From a checkpoint of a small transformer trained on Wikipedia: 6.29M parameters, biases.
MLP neurons of a small language model. Each row is named by its layer, matrix (down: output weights) and neuron, and shows model dimensions 64-159. Each number is 500 + 50 x the weight over its row's rms, rounded and kept within 0 to 999. Numbers have three digits each.
Before each neuron's rows, "fires before" lists the tokens most often just after its 100 highest values on Wikipedia text that the model never trained on.

fires before: "0", "3", "1", "4", "5", "6"
L4.down119:525496487579466431484482505605496469498456497505456603488517512548496481522605474488550496496554514427456474441575566504550430484481467564475523505531573567575434528488388478498514524497413503492514541485537512407427423620470356496547518486500436539490424580516497578447452433533552587524

fires before: "s", "ed"
L4.down150:414544575515540504524504476605573461502524435446495518490503540484501558526513481491531482453508494565423485544445494423519577507459595403514575455560518496494566505429547478524492495603476466425576412573555523392466507481370606527543557565520495467630474486540478554482470506479422452550

fires before: ")", "°", "8", "4", "2", "1"
L2.down242:453506540602435485492514538529534479462471543383495461423487477558516488588475509561551571587417479507492523428533540450562503420568446538487526515481531523459516508501519595559420368440583455499493517493426442387511529423418532508461523503467522472431506504523507554414531506500549588496

fires before: "\n", "---|---|---|---|", "f"
L2.down232:506532500473469439581450495487574540438470433568572602530469474605488482463390410431475477507570455539477465397471563525494473484537542511452500553460539445447498370388455475509518574516474548436518520522431468550496510536503497505537558435553427491485523521540500606507511453503483477450

fires before: "\n"
L4.down306:486538486456423550489366560392493592496491503434534506536589487612558500449529459478505475551419550435468518504561527435615469546526517576585488578443435535410532487520463485485468480460565508544444503469516533463426476476565487509428454573424563567418514506548635538503458507516408457596

fires before: " ", " the", ","
L2.down139:512488462539496483478472391543530545498441431531463493456491473437507459469563472524539459451478536460489527474548529534514432497443474490481564507533411549521472514532539444532378524458572509422533543507501492460600499461509393432503418528529483570590431483505542444573415471473482530603

fires before: "==", " ==", " was", " is"
L2.down102:537573550466419541563532467467483542448480533436508444486484480546483497436525460515483454448545493487519484515477567535506474521447578498490534538540405424493534502531533507440540525395453578545506477437374517404585604514526534552442509478484451463461484478544469417546557498423567586551

fires before: "1", "2", "9", "0", " "
L4.down169:518529501557530580445518366453500532437474492570427490533501479441366495568503448500444487538578553536531459409487516461480538481499516558471426508424409535460499532426508574633509463475471558525516466473500485542472483501479507555469422539463517543567491526495529445519609514481506493463

fires before: "1", "2", "9"
L4.down707:441467531508448558455629480470527482444533384496414503434476493516497466490578460493549574465584543456484585482469491480551493473596416536519464505495494513539558564453552480571553538502477503409437487428463519467547569483492592462514550515476541600418595462460551434461502503541531460495

fires before: "\n", "born"
L4.down483:494535554536506542518551446510429497374481543514469627420441482519461515516571412466533465469400513566463487519535494477539497555507487523556546403376487414440387497503534547458434570474451486602437457471410596428565462491514593481508553494526558537482386548505576587603565536560458482505

fires before: "\n", "-", "===", "The", "In"
L2.down275:482419550479467439529368569460479591482523530509527539444411550509488548423451526431510401460461468434409508496479529488495447481499567485532481507492480544494501516484488626538548451450572479550399532453471602629527529482411517484516461544430525483569531479565455498571427446513478407481

fires before: "\n", "===", "The", "-"
L2.down876:483515502520546393529533455504481451587483551527554537509547546470554598546502467473510461498514456403520474572571491664543574506478512570493470487493523520466561540423452520498462521395497453432497552483572540582435392513481536550518409513446566559447538483473500507493458429565502487433

fires before: "\n", " The", " He", " In"
L4.down186:490520528585380495452496493506470522542526526446546495552474487477545461540451515544505577565594582445469504440516472459572615518464394475503511526425455549491530597434453454517491508433526445485497565382486567463540512493498546484471512560425591522532506519558520423537525387463567456530

fires before: "9", "0", ":", "2", "8", "6"
L4.down343:449465518569540492527474452458554553427437458537518499447383405478502522496505441392464511515515579512474612499509439482462488502559559495466369568531556487563429514498487481483627491519437502558507605597500437544583552556535464563592504456419549461543505451486443527526611478486462478603

fires before: "\n", "---|---|---|---|", "=="
L2.down588:467520472486574449440389526527517483504475462569521573483572561544601523424449404583507510473609512532580499541541496488504434620538443499584545483553463490489466459453519599579422471510487519469476490555443490543535482504478415483523520458477433440485467588473526520557576474548426450497

fires before: " |", ".", "s"
L4.down745:484409575496435450406554486470628490324509437488404462453480480476511538521494497535589516465442519576533498449501482500524467444592460481553491490487479468611454486447574521495432502513460438496536509449458495557498453493578446551493454597489490571603529550564436532554550437522520459489

fires before: " "
L4.down109:403505578525431598488456445508374560611508537536558507504470532524512468469496463429509498565490446468512560474518512479568516511513377546473501457486500542469440438468509411511547472364520443518528507546524405465552586499486553523508480548517506502475476489467424566473473380504591502575

fires before: "\n", " |", " in", "---|---|---|---|", " to", " for"
L2.down370:525476512474555504532427454539519464413408460546547535515512567490460515560546494553438489531468506543437487535518455489520473469545475520599512531431442481477594517454516443462458510470473595427503521533520473497484513554526505548494532485481502549456543493435545534429523523581458506555

fires before: "\n", "-", "===", "In", "The"
L2.down553:503465533581417537543411578492460545477438463425485540494639473504523473492487480467503407448442507425486560419499481517483503511457629498568525564449459555512504527461462584558591428491504451541497520502483502640489547444523566622531491605476554489542554495485502486577532460550491404461

fires before: " ", "ed", " the"
L4.down351:397600464488537481457455520538487456403396436501516506478443500401548533431464504480513470463491498506485431519550581536576548457534491499481538480543537414462577463522526580552527580540475413571449528512557582555521523511424541529435519495600448521462435583409457537539529545446567555510

fires before: " "
L4.down783:465377472469542551469527463491580487516488545499555642561434463511502509457533556527421477533541519468455490497475430467562478474550517588441492530537506490486522506483490457437556500502582496471530525501519534449452454651592523421473437503600516463435487475537489453575444527506582448561

fires before: " ", "0"
L2.down774:439540481530443500542526597580442509427490490572537556475541617509496561529544456542464486509490568561463515547529390484510487494453515578531547339551529492491578471528600538490530512430527503568566534529491435414410500511501522628432524445538485414513475475506474455554479500459538558589

fires before: " in", " to", ".", " of", " by", " on"
L4.down450:544491554473439556587402523521546464515492561553519564506492529519459472463464550443486413550508464602584478557465507432503470558567528551546417505452451483605506436496560446453472520506573515527525491500519588436390486508536494591470556474531438448485492361518468464418476536500537417393

fires before: "\n", " The", " He", " It", "."
L2.down776:486509499597473569498475427424511575516448474436579573404500568566476487597454541525560574474498577432520427443478492552582404460492513548511471518381453503477405486497509410521476531509471544554563537472575448397448438495528415491507527505517528461589464480445491561586385570452447529518

fires before: " "
L4.down46:494557532493494494512468518504576541403408494553554490473446494476450538496488557498364479520495560499533511503467588496520476545533478514514520517516451467491437445584614478575433471434477438514487511476558490472453543529506594588414441546471495472480495493496475444400508486512477582533

fires before: " ", " the"
L2.down513:536420547490431593472499555507413523378600424504562558505473497453552491526574488657459460591477516514480459569551485530503494502464493482501553554550567533573488461472495448524493505602534515527517426532477484448395524475445492563413497428551521495484554492435574482496506428540482437518

fires before: " ", " the"
L2.down60:466588478511512553610459534488462516442513514538519615491527445436505518462432544430467500394501550478496469498567471497566476549463545522487600423568463573433453527415449521482483529512460496462558587530445525461474556514478577620470518462475459534475505465454461478582587503387521466516

fires before: "\n", " was", " is", " and", " |"
L4.down274:613471599530499558502492518495491566513501514509534583470405519567498447523529508496436556426468490499469599478504516568525549481497590552476447393387445461461493460506475393619469547595453535527554455459442604526503461549472389582468459445497493492494479546484536507510514469467422422503

fires before: "\n", " It", " The", " He", " "
L4.down609:462482628523428427544469566529512545511481511524529517452516488479594490483475508510482480564518554492472557461500472528603640583488444480429444532503417528461462520387543510552573442434516452456497485432457580441524538459453450521410538403497595552540462597466488494494428473552521497481

fires before: "\n"
L2.down277:405549435485394535459560541429541519443515541443536500490510497493561496472585435418527463471537457501475566488598518464451492484377507582603523468426512473487463494481496555488442475500352478570462425397512473525509410541558522479498445502478533526587557416474481522413483459636482531483

fires before: "\n", " Goals", ";", " |", " Apps", " the"
L2.down294:447554489480545516440538528545518484418471519560459478553520523532497434486461404377592442592566504455566522463586465515436486501544448480433547493545594434477453522497443572466433576438510522454544433483445507543398465503590563471540500580505409411508487561491429533495493567494550532469

fires before: " as", " in", " for", " to", " by", "."
L4.down269:403480446531525509594497496535476456562470532500562546425502480520502511454470499583466509456473561524467558424489498536458485489461547515509511449436473432556452469486502515613586512563523492444557430452489467560491478573580499548516468570577472575476543501558550424435526433438544544405

fires before: "\n", "-", "|"
L2.down328:455490395604481536508445495528485516535534435594488448516396523430413521398446520555518524458518496503466444513452550540596470462430518510525622502403497572571510570499429551599506503400522532512508427485467505465476541470533466523501379575451530506513480478426535492485471432535494483467

fires before: " ", "other"
L4.down380:460442443345483578449542455544444428574640532571567456510496459460468541468546483554524520450557490530542426454532524480468518521464423518568495518561504525472454449520387582536580520497516449457503503556481464450486487472498504421435505522506571646522459437549491420580529404515534507559

fires before: "\n"
L4.down768:490416574556525454472412493511519501442530490495374455554443533465597442473437571482534485533427433550540518531528435533596429515516475494474469464468560508431390483365465515510530570431471496525474585607473482474612500482471572488405476524595496541479444381538444522474463386517448505487

fires before: " a", " an", " ", " American"
L2.down134:407459470524485515424575437478531522481553472508448495439485465459446448440531516519443420655532619460482544541460431483508563580454408436566581480551519574511453481465471472562507488496488420496444509486430471482501537466553508487457468549374554524491515484450528459536499492470476491480

fires before: "1", "2", "6", "-", "9"
L4.down487:496553556550399484534527501588513412523515488552558528406556505574600526512469524428486505521501486477429404506420489407450512464490611516508425589443493486430465481419511524573596531560465518397502552479477563431519458534494442543451522500588512440542423467412544489392453458481539499451

fires before: " ", "|", "|---|", " |", "|---|---|"
L2.down571:480524578618505541435464562488403449463474457541458543490466517607497504452563514505518487550459482480490457510524534485499556582461531555527567471493561489464523520502489346568455448418488534471495467611449612544477457454485501541423475454476445529503521412394463534416481436544461551506

fires before: ",", ".", "\n", " |", " in", "S"
L2.down773:548503547546446528551483581507511479384427511489458555413485523479509551384505403463538532491549526480511498548471498436551408511560563480495550461449515475421481584509495456441542552491481550473465547571477466472479643388610566521517598475466550517604449450551527561572472508555539522545

fires before: "\n", "-", "s", "==", " career"
L4.down55:480454557580404471507510497446497496366450534489498496509581394552481446548421498542572477540551388548597443523471463437539530530494478454474524601529518420534530512459507558521591424473427513529544457409418474519508472527514503524524482574568549411473472528505620483507552472539547432461

fires before: "\n", "born", " is", "The", "E"
L2.down440:444516411491523538569612437526466497429583475560546478520554489464634437500530470423491462562467431494455600518561583493564556502569502502474552495484453487472488455530546460479497481529578517471463544492494529485540434454465453404591477604558440477448469549542442531473527380568581497547